Weights of a small GPT-style language model, trained from scratch on English Wikipedia: capped logits.
MLP neurons of a small language model. Each row is named by its layer, matrix (gate and up: input weights) and neuron, and shows model dimensions 64-127. Each number is 200 + 40 x the weight over its row's rms, rounded and kept within 0 to 999. A neuron's up and down rows have the sign that makes its largest values positive.
Before each neuron's rows, "fires after" lists the tokens most often just before its 100 highest values on Wikipedia text that the model never trained on.

fires after: ". ", "in ", "ned ", "had ", "202"
L2.gate246,192,207,178,220,247,227,174,213,266,206,177,294,282,175,172,230,214,251,212,225,192,208,163,189,282,202,188,178,205,208,204,196,176,209,246,245,131,125,134,236,161,259,176,160,145,139,217,256,233,200,117,215,234,263,177,224,267,223,245,283,224,168,187,243
L2.up246,210,240,148,211,207,208,242,220,208,275,106,215,223,184,212,273,186,258,177,226,211,185,74,150,246,271,198,208,130,189,268,285,140,213,197,241,164,191,234,137,211,194,216,111,135,231,195,181,180,129,197,224,199,290,229,175,212,198,201,241,254,222,183,214

fires after: "| ", "h", "G", "H"
L3.gate207,234,201,176,214,205,224,234,225,234,188,188,167,168,187,164,224,202,209,208,153,230,250,167,249,216,136,209,128,225,162,218,236,186,204,166,222,175,146,202,246,273,172,168,167,203,150,244,126,160,138,173,238,179,213,238,259,181,102,139,97,151,141,172,235
L3.up207,214,169,96,154,255,234,205,242,137,154,170,210,209,207,139,224,262,180,264,246,182,248,206,220,186,148,190,208,147,147,224,215,241,260,206,206,245,273,263,236,229,232,189,221,212,299,191,165,135,184,209,239,249,178,197,225,225,157,192,239,243,245,184,214

fires after: "J", "T", "K", "V", "Z"
L3.gate74,261,231,199,282,192,234,171,260,212,172,185,173,134,142,208,200,184,298,190,141,202,205,191,248,174,228,172,178,193,228,191,234,184,181,113,182,207,227,205,169,229,197,207,172,152,262,177,251,172,198,165,186,184,160,239,247,135,232,175,119,186,169,159,212
L3.up74,161,170,233,237,209,151,164,126,167,210,245,217,125,103,207,249,193,242,174,99,308,200,260,185,226,239,194,164,125,167,169,193,141,191,233,153,201,116,128,228,156,200,232,189,171,134,264,236,149,228,256,286,153,139,161,153,169,190,229,191,164,209,191,188

fires after: "Th", "gr", "c", "t", "p", "s"
L2.gate110,207,225,149,134,228,183,148,194,170,190,117,222,250,142,211,166,254,194,199,226,200,172,207,205,241,281,259,264,267,161,225,256,178,215,123,172,216,188,153,219,169,92,232,196,123,318,216,183,210,230,168,215,269,217,222,198,190,179,186,122,161,211,187,200
L2.up110,227,245,237,176,185,195,128,179,168,253,217,263,205,286,211,254,242,212,234,153,238,169,127,152,154,246,178,238,122,197,211,249,308,169,216,227,186,169,267,191,237,231,201,234,187,208,188,215,185,208,222,217,228,189,193,280,161,222,183,219,128,122,156,205

fires after: "h", "a", "i", "wh", "c"
L2.gate421,188,243,177,198,236,204,202,241,147,193,156,182,174,231,191,236,143,197,286,193,195,196,163,216,234,244,145,208,106,205,127,232,231,283,268,120,171,202,238,203,186,242,219,214,221,290,140,195,213,157,201,210,107,218,230,203,215,249,236,238,196,152,202,219
L2.up421,224,162,226,182,220,154,157,238,216,247,146,188,112,112,243,205,200,250,203,210,189,259,196,270,194,221,161,170,205,199,123,175,201,268,208,152,166,190,169,141,164,180,179,154,197,292,190,199,139,178,258,183,216,168,200,175,196,168,172,133,278,101,211,134

fires after: "| ", "- ", "\n"
L3.gate7,137,293,178,236,193,160,189,171,217,141,237,225,251,230,218,210,193,140,149,242,219,156,200,158,224,180,147,239,170,216,237,178,207,289,163,246,256,238,193,212,240,218,165,156,224,174,184,198,207,160,297,207,187,235,273,218,209,177,189,172,188,172,237,206
L3.up7,190,200,177,218,167,162,188,148,206,187,210,201,163,227,268,164,117,167,234,242,122,202,132,231,171,196,216,203,166,147,172,173,157,255,207,228,150,244,284,216,196,159,214,199,290,193,209,163,187,125,207,222,288,193,280,119,166,159,171,294,226,179,196,206

fires after: "| ", "\n", "the ", "\n\n", "("
L2.gate339,164,169,236,176,242,210,226,179,244,194,200,198,216,113,247,237,219,121,221,198,291,205,205,90,197,188,225,168,227,167,204,139,190,235,174,153,170,206,182,150,241,226,143,191,211,199,163,232,191,133,209,128,242,230,201,182,199,184,249,191,162,137,262,184
L2.up339,178,235,264,223,213,180,246,203,274,197,274,183,236,172,126,186,199,194,163,134,189,220,251,131,193,153,246,189,263,219,183,130,130,248,208,179,206,251,179,101,205,209,232,246,173,181,163,202,138,197,178,206,222,262,168,185,229,165,269,195,156,116,230,230

fires after: "gr", "p", "Sc", "t", "pro"
L2.gate416,187,202,189,211,262,206,194,201,108,183,214,258,225,202,191,215,189,209,175,187,207,221,195,105,169,212,248,242,235,194,195,220,166,172,159,178,246,220,139,253,242,148,155,176,182,225,200,264,175,216,217,243,235,216,144,191,125,101,166,230,172,240,222,219
L2.up416,237,178,195,162,171,160,182,181,177,151,223,234,223,166,116,126,186,253,216,178,189,163,199,217,165,139,214,257,191,171,191,304,191,208,153,187,243,192,245,261,184,184,208,193,161,200,207,232,204,152,170,226,150,252,236,293,143,200,249,210,216,131,166,240

fires after: "K", "e", "de", "a", "Sh", "t"
L2.gate171,116,218,199,191,241,178,176,229,133,122,185,235,188,244,190,137,173,214,309,165,213,226,168,163,278,168,99,236,179,162,161,141,172,238,244,166,236,180,131,162,177,140,200,215,151,201,171,180,244,198,224,202,242,187,266,209,171,244,200,223,247,130,182,191
L2.up171,239,145,137,270,181,181,177,231,233,285,225,190,276,182,258,200,267,206,147,190,254,238,205,215,171,266,164,249,90,145,183,157,196,152,181,163,199,215,205,221,146,204,232,162,197,100,94,163,166,228,202,199,195,191,220,190,201,255,177,193,206,159,188,219

fires after: "| ", "- ", "\n", "–"
L2.gate216,196,173,161,226,212,196,226,262,221,138,141,230,162,199,206,171,205,230,164,224,180,221,137,254,177,142,188,193,206,213,225,198,200,244,200,201,204,201,158,170,223,164,158,128,145,178,214,58,134,177,137,296,188,194,225,193,170,188,254,178,139,212,215,159
L2.up216,245,182,178,219,259,202,168,188,244,164,217,190,200,239,222,159,213,227,144,145,117,240,229,160,245,148,181,197,176,229,182,153,200,259,277,121,186,224,130,231,173,182,189,185,195,177,170,142,152,159,208,288,240,155,257,216,197,285,238,170,190,196,195,178

fires after: "O", "T", "U", "A", "M", "m"
L2.gate193,243,135,205,167,155,183,209,117,189,139,201,294,166,195,195,197,214,162,233,213,214,156,179,199,199,159,253,228,200,238,149,259,181,269,208,178,201,160,199,208,216,196,188,259,216,207,229,184,192,203,249,173,226,251,165,258,265,138,233,176,181,172,185,173
L2.up193,202,187,168,163,154,182,181,155,305,209,162,195,196,174,174,205,134,223,219,161,174,215,219,185,187,274,264,166,252,202,240,195,219,256,170,264,218,180,193,193,232,250,189,233,170,218,228,218,342,160,214,221,169,254,158,212,182,208,168,265,232,225,251,126

fires after: "t", "comm", "pro", "sup", "re", "ag"
L2.gate442,226,198,251,237,197,173,201,137,132,228,182,270,205,193,185,184,166,186,186,163,242,181,213,243,196,216,251,286,264,180,203,159,236,179,176,278,202,209,225,210,181,212,210,196,192,209,164,208,164,220,234,241,171,207,207,241,164,251,198,219,173,204,259,187
L2.up442,187,238,167,218,225,207,229,183,156,148,216,264,185,198,184,168,225,214,216,230,209,201,260,179,304,133,152,204,253,126,143,118,178,205,202,181,243,253,266,231,185,138,224,208,206,259,235,184,170,251,188,194,189,191,218,199,196,204,200,195,194,200,156,201

fires after: "| ", ",", "8", "3"
L3.gate166,247,285,245,271,216,189,220,271,262,144,224,193,207,189,223,240,193,222,182,195,198,238,178,259,165,173,190,178,280,267,192,278,212,167,233,228,208,191,234,189,238,156,98,180,265,172,240,142,158,189,172,156,124,192,233,201,214,238,164,119,189,172,234,94
L3.up166,173,197,195,218,202,164,210,270,210,165,167,212,185,171,257,179,258,200,191,143,271,273,235,227,246,183,113,193,192,168,202,193,243,112,174,266,219,224,187,195,242,133,169,173,167,152,197,209,196,160,197,229,237,227,202,152,178,241,189,186,187,205,198,183

fires after: "C", "c", "st", "ic"
L3.gate251,248,185,161,234,199,235,184,187,181,165,185,147,137,172,195,221,193,220,178,184,306,179,283,173,200,159,171,217,96,202,222,210,160,270,197,247,157,221,177,236,171,184,206,158,157,262,240,209,221,177,243,179,195,104,256,161,222,209,177,258,231,146,167,204
L3.up251,201,164,239,150,260,188,228,124,135,193,214,153,251,211,253,243,198,196,237,216,230,145,204,241,239,167,132,166,196,173,222,233,141,203,123,176,163,184,177,216,201,210,226,252,160,299,246,162,181,248,270,238,138,152,181,164,114,224,153,210,247,263,153,211

fires after: "an ", "a ", "A", "M", "o ", "t "
L3.gate211,222,251,236,221,209,249,227,167,166,277,158,219,217,201,196,249,184,209,199,164,181,212,179,187,226,235,151,205,150,230,231,197,136,267,158,183,257,141,194,178,210,245,212,262,219,213,179,197,248,267,208,216,158,153,183,212,229,180,209,231,238,222,244,140
L3.up211,225,233,208,172,151,220,236,234,118,159,237,179,211,212,127,136,193,277,213,159,150,216,252,186,214,209,208,215,180,171,225,178,232,170,141,180,212,156,229,212,236,209,191,254,189,218,211,198,257,220,273,197,232,219,187,171,220,204,141,252,201,226,209,181

fires after: "h", ", ", "th", "av", "wh", "ed "
L3.gate170,220,212,239,248,242,205,311,165,214,170,166,179,146,185,219,262,117,222,155,186,279,189,250,236,222,246,178,178,130,269,131,144,240,183,225,148,196,196,141,214,252,163,145,194,236,187,161,255,202,174,225,182,256,209,194,203,208,86,139,207,228,125,236,184
L3.up170,191,180,249,257,272,199,191,209,148,203,175,180,201,219,210,218,136,208,205,211,138,202,219,237,198,237,216,247,147,220,165,199,231,253,172,266,118,97,180,212,234,225,231,115,167,232,186,199,151,221,178,263,200,226,224,179,193,232,273,226,242,157,131,215

fires after: "| ", "3", "W ", "ard "
L3.gate222,196,243,146,255,148,106,237,230,183,147,184,222,178,172,207,195,209,233,211,139,272,244,209,281,234,191,132,135,198,199,232,203,202,160,245,204,131,162,265,107,243,219,171,193,218,176,199,147,196,221,200,166,228,147,193,210,240,155,200,144,196,177,163,95
L3.up222,144,232,157,232,216,197,236,223,233,118,168,210,224,215,264,220,245,196,144,227,139,237,234,220,103,145,166,222,225,179,211,225,234,160,103,183,197,235,218,211,271,207,209,171,116,213,216,148,188,224,200,246,159,130,239,211,157,161,205,220,237,133,183,200

fires after: "v", "V", "T", "N", "s", "S"
L3.gate70,202,190,207,290,236,148,173,263,233,213,223,144,107,226,157,230,206,282,178,204,266,187,194,147,212,149,239,217,209,223,165,198,187,194,242,190,209,172,267,103,222,206,134,154,212,245,202,187,226,279,204,185,175,234,144,121,213,254,144,132,196,189,225,150
L3.up70,150,184,212,231,246,128,137,193,181,216,190,145,200,199,190,192,116,219,176,242,228,198,200,166,127,194,243,221,183,233,158,179,198,200,227,156,171,174,200,140,238,238,224,204,222,143,284,233,158,260,258,244,206,267,209,181,217,223,200,215,291,219,196,183

fires after: "G", "i", "g", "o", "Z", "J"
L2.gate268,180,171,203,251,158,210,191,272,256,186,260,271,157,235,184,193,199,272,201,208,272,191,164,228,116,179,208,212,128,242,152,295,210,170,155,166,180,201,236,222,298,163,186,239,220,219,201,160,231,242,192,171,246,189,204,136,237,261,178,124,203,222,171,156
L2.up268,239,256,195,239,225,192,205,184,146,212,202,187,209,176,261,192,224,168,229,194,230,245,156,171,152,283,151,275,107,233,181,172,186,232,157,131,247,203,189,268,251,82,202,240,218,224,188,252,209,217,174,191,176,137,230,164,206,240,181,106,221,199,181,133

fires after: "| ", "(", "; ", ", ", "N ", ": "
L2.gate132,184,195,249,218,202,154,225,301,240,157,244,274,221,193,173,188,260,216,151,167,209,173,184,203,207,192,195,101,208,186,255,192,250,165,176,272,169,128,175,237,168,211,142,222,186,86,211,189,150,221,227,158,221,211,228,214,188,182,216,166,164,250,159,227
L2.up132,164,218,177,198,215,246,262,252,195,224,93,175,226,167,257,213,201,149,237,196,204,171,146,290,197,219,328,169,167,145,193,236,202,150,204,218,237,229,216,212,210,208,209,198,226,194,234,205,154,219,186,265,197,193,249,175,166,191,176,214,173,258,235,156

fires after: "p", "at", "pe", "P", "i"
L2.gate399,228,295,210,194,184,182,233,192,161,134,133,191,198,133,200,207,188,188,198,216,237,194,244,196,181,190,183,195,192,226,166,200,162,243,190,114,214,269,204,200,251,179,176,220,246,128,180,241,205,171,295,244,156,195,168,189,220,188,157,234,146,284,205,194
L2.up399,246,171,189,194,237,120,199,143,162,218,137,167,260,160,216,162,259,225,165,194,225,221,228,199,192,218,218,219,151,152,278,215,194,256,184,185,181,143,253,212,184,187,224,224,172,145,209,189,226,178,205,225,178,132,216,215,151,162,147,206,131,279,182,175

fires after: ", ", "the ", "in ", "of ", "(", "from "
L3.gate5,237,186,196,182,128,241,196,227,233,195,172,255,187,211,91,194,195,230,215,211,175,159,184,240,251,200,187,183,163,177,170,185,203,179,196,237,155,194,205,133,183,271,134,169,284,172,243,226,195,163,164,177,237,133,131,189,204,174,120,171,178,263,205,162
L3.up5,240,215,137,213,190,241,179,267,259,185,207,210,226,246,170,206,184,145,200,301,198,206,172,168,181,159,157,191,103,154,215,143,198,158,185,206,254,249,190,208,201,288,205,107,236,242,221,139,197,197,200,266,176,148,206,196,176,249,210,218,198,250,197,158

fires after: "; ", "| ", "the ", "("
L2.gate433,219,199,269,221,172,178,175,245,207,165,141,220,144,169,181,179,145,178,175,176,247,232,211,166,235,126,218,166,272,256,170,222,244,206,202,203,187,168,150,193,203,121,186,141,238,155,184,184,137,148,151,192,242,285,218,220,236,199,128,146,92,212,187,164
L2.up433,228,256,268,248,204,182,183,256,265,161,207,181,220,97,184,156,130,187,156,234,176,275,254,261,278,174,229,183,209,166,112,195,176,208,205,182,199,170,138,173,269,193,270,225,225,140,207,202,215,204,173,247,268,217,210,157,202,233,208,125,153,205,158,217

fires after: "S", "K", "h", "s", "ac"
L2.gate325,207,175,138,152,205,240,234,182,183,246,185,203,148,301,155,237,116,179,200,142,240,249,203,203,221,184,232,194,212,206,174,174,202,177,237,113,206,181,215,178,188,218,212,155,183,281,244,265,150,189,162,172,244,158,170,195,169,262,126,181,212,182,140,182
L2.up325,239,266,218,144,176,279,202,211,220,249,180,173,195,190,207,293,154,215,164,216,224,176,281,217,186,135,224,228,197,207,160,258,236,215,155,217,144,159,197,161,213,165,205,123,128,251,141,272,144,184,201,206,118,276,206,226,158,258,221,177,247,201,128,192

fires after: "| "
L3.gate229,208,214,208,214,214,202,189,170,244,235,257,211,90,135,206,201,200,227,198,190,285,209,152,170,239,157,204,171,182,188,197,231,271,156,156,197,133,229,181,236,233,219,135,162,253,228,214,220,216,99,214,143,179,209,165,137,171,153,167,221,131,191,143,175
L3.up229,170,244,175,190,207,262,156,155,242,285,216,118,205,161,176,225,184,258,219,190,175,161,232,216,252,129,199,183,121,183,147,226,117,195,185,172,229,186,208,246,245,245,250,220,131,210,197,121,166,196,181,217,160,184,205,109,205,153,177,232,178,189,141,229

fires after: "fr", "i", "urr", "r", "p", "mp"
L3.gate420,235,210,199,167,154,250,245,225,177,193,189,206,153,172,140,167,178,183,208,125,260,180,164,215,207,139,246,237,231,243,164,191,162,217,222,179,177,272,300,188,169,123,193,214,196,295,214,255,172,297,154,185,148,320,148,161,239,160,126,306,154,185,263,146
L3.up420,202,162,131,217,220,116,177,216,185,224,206,300,250,234,166,205,189,222,217,162,257,184,178,330,188,202,224,162,226,185,240,208,203,184,187,233,198,245,267,134,134,187,200,199,210,191,170,260,191,242,220,204,225,122,186,171,150,248,178,207,173,256,216,198

fires after: "| ", ". ", "\n", "; ", "M", "\n\n"
L3.gate86,195,264,154,190,129,146,170,166,249,206,133,205,188,184,187,197,217,243,184,175,190,194,220,206,132,149,149,201,246,200,214,151,145,268,190,198,162,232,166,163,169,220,133,161,102,164,188,267,214,180,214,176,238,163,216,228,167,194,173,199,183,173,269,175
L3.up86,217,210,161,208,105,104,179,191,289,158,195,127,207,165,216,193,132,170,173,169,208,196,241,203,192,147,179,80,182,195,153,187,191,216,195,203,143,207,172,173,258,217,184,128,303,223,244,170,113,212,185,247,227,146,155,176,221,180,192,239,168,159,211,212

fires after: "| ", ".", "4", "L", "- "
L2.gate240,254,176,135,207,158,185,198,207,183,187,214,218,198,224,164,216,166,231,231,261,204,242,207,209,200,173,165,150,181,183,178,157,214,213,220,164,139,238,225,166,223,185,126,170,273,241,245,174,229,146,187,239,245,197,216,206,253,215,155,196,126,184,203,190
L2.up240,185,233,154,201,218,176,206,209,133,161,195,208,219,226,221,185,142,225,284,243,165,257,208,189,271,257,144,202,152,230,190,149,155,222,237,106,182,198,220,183,249,202,197,262,186,151,199,231,213,182,177,255,221,165,244,164,271,221,170,199,193,205,192,227

fires after: "c", "ex", "sel", "ro", "C", "ti"
L3.gate99,232,192,166,267,181,164,236,213,112,204,175,157,221,156,194,174,172,223,243,252,280,203,161,153,258,169,232,227,167,225,186,255,266,239,196,163,203,190,231,118,176,203,207,210,203,152,245,240,277,204,156,171,197,207,231,221,227,217,284,169,175,158,238,172
L3.up99,231,176,187,241,233,166,166,177,181,236,213,281,184,240,199,210,155,266,237,209,152,172,176,229,338,245,198,225,213,240,207,258,194,159,185,166,177,167,196,206,194,216,216,223,181,247,272,241,225,213,157,229,221,142,228,180,122,303,287,177,178,193,174,179

fires after: "F", "f", "P", "K", "G"
L3.gate36,139,236,162,188,182,127,217,254,279,269,218,175,138,258,159,251,206,222,167,232,206,282,149,164,157,199,222,190,189,260,104,166,274,111,186,207,206,222,187,179,223,155,186,150,242,181,167,181,159,236,229,240,200,204,229,317,219,240,151,247,214,214,203,168
L3.up36,167,233,225,250,237,183,136,198,206,242,214,137,194,177,212,142,170,242,199,176,190,171,232,225,175,261,203,232,162,162,195,134,208,161,149,153,216,166,186,127,213,181,276,142,192,210,171,75,178,225,172,241,207,148,257,164,160,178,183,222,214,259,153,250

fires after: "| ", "\n", ". ", "O", "1"
L3.gate368,156,227,212,173,209,161,215,225,202,183,249,241,102,193,210,159,267,157,219,201,239,191,205,187,221,130,239,172,221,245,155,190,195,142,157,210,171,304,164,217,280,165,170,217,240,216,218,255,220,204,157,189,230,229,252,218,210,265,182,187,217,112,235,137
L3.up368,164,244,203,203,247,250,195,233,233,199,336,168,280,191,138,222,231,192,234,251,199,193,225,173,200,149,268,177,241,235,193,219,187,168,155,191,222,234,162,271,301,191,226,215,236,203,185,172,215,254,138,193,227,208,247,270,207,205,254,163,140,181,199,207

fires after: "| ", "2", "6"
L3.gate333,169,189,140,224,200,204,198,208,228,150,155,215,238,283,177,208,188,240,246,162,233,240,134,249,217,142,156,192,195,154,208,215,188,190,138,231,128,243,176,216,175,155,93,130,218,218,175,98,172,118,235,264,215,297,263,235,234,136,174,181,112,169,239,174
L3.up333,115,222,120,224,172,219,206,219,244,187,213,161,256,205,241,169,182,268,229,223,219,189,202,180,155,138,170,167,137,145,171,182,167,125,150,237,173,260,156,255,200,151,162,171,186,152,173,127,179,116,228,234,151,206,248,236,250,77,177,225,194,246,174,213

fires after: "a", "com", "as", "sh", "Sh"
L2.gate279,224,174,181,188,209,202,169,237,249,257,274,194,187,248,237,218,220,142,219,221,258,240,235,245,216,279,145,234,186,209,196,232,189,233,214,158,192,238,230,161,236,193,210,237,174,184,147,209,190,224,221,185,220,225,250,194,171,238,96,251,239,211,216,211
L2.up279,131,209,246,224,172,142,206,196,192,243,206,166,247,212,267,246,197,166,177,169,207,116,199,151,113,251,192,238,82,175,261,173,258,234,212,187,204,121,201,202,228,237,188,213,186,177,129,198,185,177,240,222,210,127,204,182,220,168,200,152,115,247,164,192

fires after: ". ", "| ", "\n\n"
L3.gate293,235,213,233,139,187,92,217,226,231,226,232,205,178,191,250,291,160,183,188,239,171,157,236,240,211,263,175,198,234,167,192,235,285,268,214,229,203,169,215,293,214,181,183,233,161,164,183,217,150,225,182,253,244,198,175,213,222,261,214,177,221,239,181,259
L3.up293,197,172,268,195,139,198,160,135,230,125,277,187,170,221,194,181,141,245,237,202,167,205,178,206,251,156,211,171,191,225,164,136,174,182,162,173,218,187,139,236,158,266,219,189,247,185,178,195,199,150,200,285,190,258,230,222,173,212,246,201,174,185,161,163

fires after: "\n\n", "\n", "in ", ". ", "at ", "by "
L2.gate445,149,224,310,196,209,187,236,237,202,178,210,198,228,143,93,233,237,185,215,188,157,212,186,218,256,140,219,199,251,195,174,208,184,211,199,242,144,200,243,227,156,220,207,162,276,195,202,213,135,276,134,129,259,217,190,227,280,260,235,214,167,185,132,229
L2.up445,137,189,185,216,251,150,233,281,183,249,201,236,205,226,169,187,267,304,202,169,188,237,192,129,209,218,192,191,211,216,173,167,237,144,161,223,171,250,199,141,201,181,159,208,204,219,203,217,244,138,139,151,254,203,214,299,168,173,170,107,212,207,157,146

fires after: "| ", "; ", "Y", "th", ": "
L3.gate177,220,228,155,277,132,185,196,177,238,218,247,182,159,182,157,278,126,174,140,207,233,220,152,213,171,212,216,238,228,199,176,198,201,138,191,270,114,239,145,196,187,184,128,154,209,151,252,208,214,212,309,163,231,250,253,204,283,219,199,149,217,158,193,175
L3.up177,155,176,210,200,200,226,174,241,206,190,226,191,218,209,214,231,128,137,170,172,226,231,237,243,149,139,194,261,157,153,238,227,122,183,227,232,235,230,163,277,208,170,221,215,173,224,203,202,213,226,245,197,213,234,279,195,241,194,255,201,279,213,213,228

fires after: "G", "K", "g", "e", "h", "Z"
L2.gate242,210,234,186,211,165,168,196,257,250,164,226,221,143,180,212,196,225,187,166,135,236,197,210,173,157,210,210,226,180,276,166,166,165,223,178,213,249,217,227,223,167,168,165,205,246,188,188,153,219,196,162,139,253,182,184,191,257,175,198,189,188,187,217,175
L2.up242,200,237,210,190,151,170,181,213,221,246,224,139,179,185,252,159,163,290,210,187,179,239,81,269,159,221,188,179,174,214,174,212,237,196,117,211,157,190,167,129,236,199,214,175,178,195,177,213,172,175,225,208,202,145,140,230,175,197,188,228,182,175,165,226

fires after: ".", "4", "3", "6", "8"
L2.gate326,171,209,140,161,166,182,155,181,243,148,188,230,193,199,215,187,267,240,142,154,187,240,167,260,191,132,178,149,192,181,175,223,277,211,160,216,172,199,214,214,246,94,113,244,233,195,247,181,231,159,238,213,210,183,259,179,240,130,215,174,192,204,120,164
L2.up326,195,103,172,166,222,258,230,232,166,200,129,176,169,269,250,228,197,252,236,165,184,224,228,189,222,224,174,169,144,214,254,182,199,213,262,210,242,173,167,201,209,156,200,195,157,244,246,221,214,188,205,198,257,168,249,147,225,239,204,238,243,210,192,192

fires after: "S", "| ", "–", "Y", "(", "h"
L2.gate351,158,146,160,291,199,198,181,196,186,169,216,171,115,166,167,272,113,271,260,147,173,231,189,162,225,134,190,244,176,138,175,195,199,212,262,171,255,265,173,157,215,236,229,234,235,183,201,205,227,229,148,245,214,247,172,174,231,234,200,236,279,184,169,179
L2.up351,252,213,218,191,213,262,142,204,201,267,180,180,157,201,201,210,146,205,217,161,217,208,232,202,191,199,219,197,252,150,170,285,186,179,209,235,198,187,200,180,160,179,221,271,218,182,105,204,255,246,239,221,152,233,178,191,201,185,216,248,253,145,165,186

fires after: "| ", "- ", "R", "200", ", "
L2.gate54,219,216,208,212,159,159,194,267,296,185,155,259,116,268,187,256,143,274,178,178,129,180,179,229,196,210,154,140,220,274,219,207,200,210,165,235,163,117,194,218,196,230,172,149,227,199,162,130,161,210,197,123,223,223,212,237,246,279,247,208,178,164,160,219
L2.up54,194,182,133,194,128,269,199,148,228,147,247,198,194,229,156,213,196,181,195,214,154,228,161,285,227,87,163,147,155,218,174,163,175,200,219,214,156,148,227,245,258,239,262,212,250,229,232,97,122,245,167,210,157,228,275,246,214,248,235,148,185,160,153,179

fires after: "\n\n", "- ", "\n", "==", "| ", "==="
L2.gate161,148,200,185,230,244,265,207,189,149,131,242,171,203,200,170,228,168,246,155,178,152,214,261,134,211,129,229,168,250,265,118,201,174,192,245,144,225,230,206,189,177,225,176,221,236,170,166,175,197,186,173,194,216,243,181,129,261,175,228,175,174,250,258,198
L2.up161,159,258,208,159,236,172,246,278,201,247,180,242,196,261,270,205,243,308,283,165,107,184,174,212,269,149,222,182,216,283,201,133,170,201,277,235,182,186,155,188,204,213,181,209,205,192,191,172,169,128,160,218,203,170,185,254,220,192,170,204,171,188,243,245

fires after: "| ", "8", "N ", "3"
L3.gate216,179,314,211,249,218,233,255,148,164,188,213,140,174,157,261,214,205,208,140,160,131,206,194,190,199,220,151,274,212,218,171,203,222,176,234,174,214,193,235,191,214,205,175,169,237,152,163,183,174,142,124,195,228,173,266,158,235,177,207,198,196,177,235,160
L3.up216,246,229,182,235,250,191,194,149,221,200,166,186,220,204,257,169,235,232,173,266,192,214,182,200,146,158,139,221,202,233,115,143,223,164,248,213,200,191,214,159,234,172,179,132,216,207,174,114,192,159,157,172,113,131,215,217,211,214,204,210,186,129,163,181

fires after: "| ", "the ", "at ", "The ", "F", ", "
L2.gate258,170,93,233,166,142,172,215,221,282,168,263,223,148,200,214,284,193,179,164,174,241,234,172,142,177,146,183,170,300,252,202,208,140,161,149,288,198,274,182,218,150,141,153,177,194,179,198,213,198,168,210,230,197,204,241,258,260,219,249,230,79,268,198,200
L2.up258,171,206,230,151,183,215,198,148,280,163,213,179,206,218,282,236,200,201,193,192,180,237,191,148,184,147,193,214,278,213,230,190,110,241,102,248,244,196,166,217,154,170,246,211,203,191,147,201,195,176,198,261,209,158,185,166,230,227,239,235,186,266,258,274

fires after: "B", "h", "c", "M", "b"
L3.gate369,221,218,241,257,152,182,216,214,161,273,237,184,215,272,255,125,191,239,242,217,178,249,193,216,184,217,168,163,180,192,202,213,245,216,212,121,200,221,312,226,275,281,153,184,192,210,213,233,188,187,239,115,236,235,210,232,214,213,241,191,219,223,183,191
L3.up369,237,180,189,263,219,215,165,242,208,238,205,181,219,283,261,144,242,217,201,175,252,199,218,191,184,129,183,222,161,170,182,188,214,261,152,157,151,150,187,174,191,173,171,159,287,120,127,189,145,294,212,205,130,149,272,161,199,307,190,176,205,167,236,219

fires after: ", ", "of ", "ea", "that ", "| "
L3.gate405,250,185,231,181,252,94,179,220,241,168,238,222,213,216,149,202,215,212,221,228,200,173,194,138,198,242,160,193,159,127,201,191,219,182,202,187,113,206,157,249,112,199,114,169,254,204,232,201,164,125,207,224,205,199,152,148,241,179,144,196,185,260,150,210
L3.up405,170,220,134,128,208,207,204,224,210,178,179,251,258,137,211,249,242,170,98,220,223,233,137,231,181,198,196,150,227,206,198,241,300,156,123,173,135,172,262,152,204,234,201,200,204,221,183,173,214,176,202,247,174,166,236,170,218,219,188,247,191,165,233,208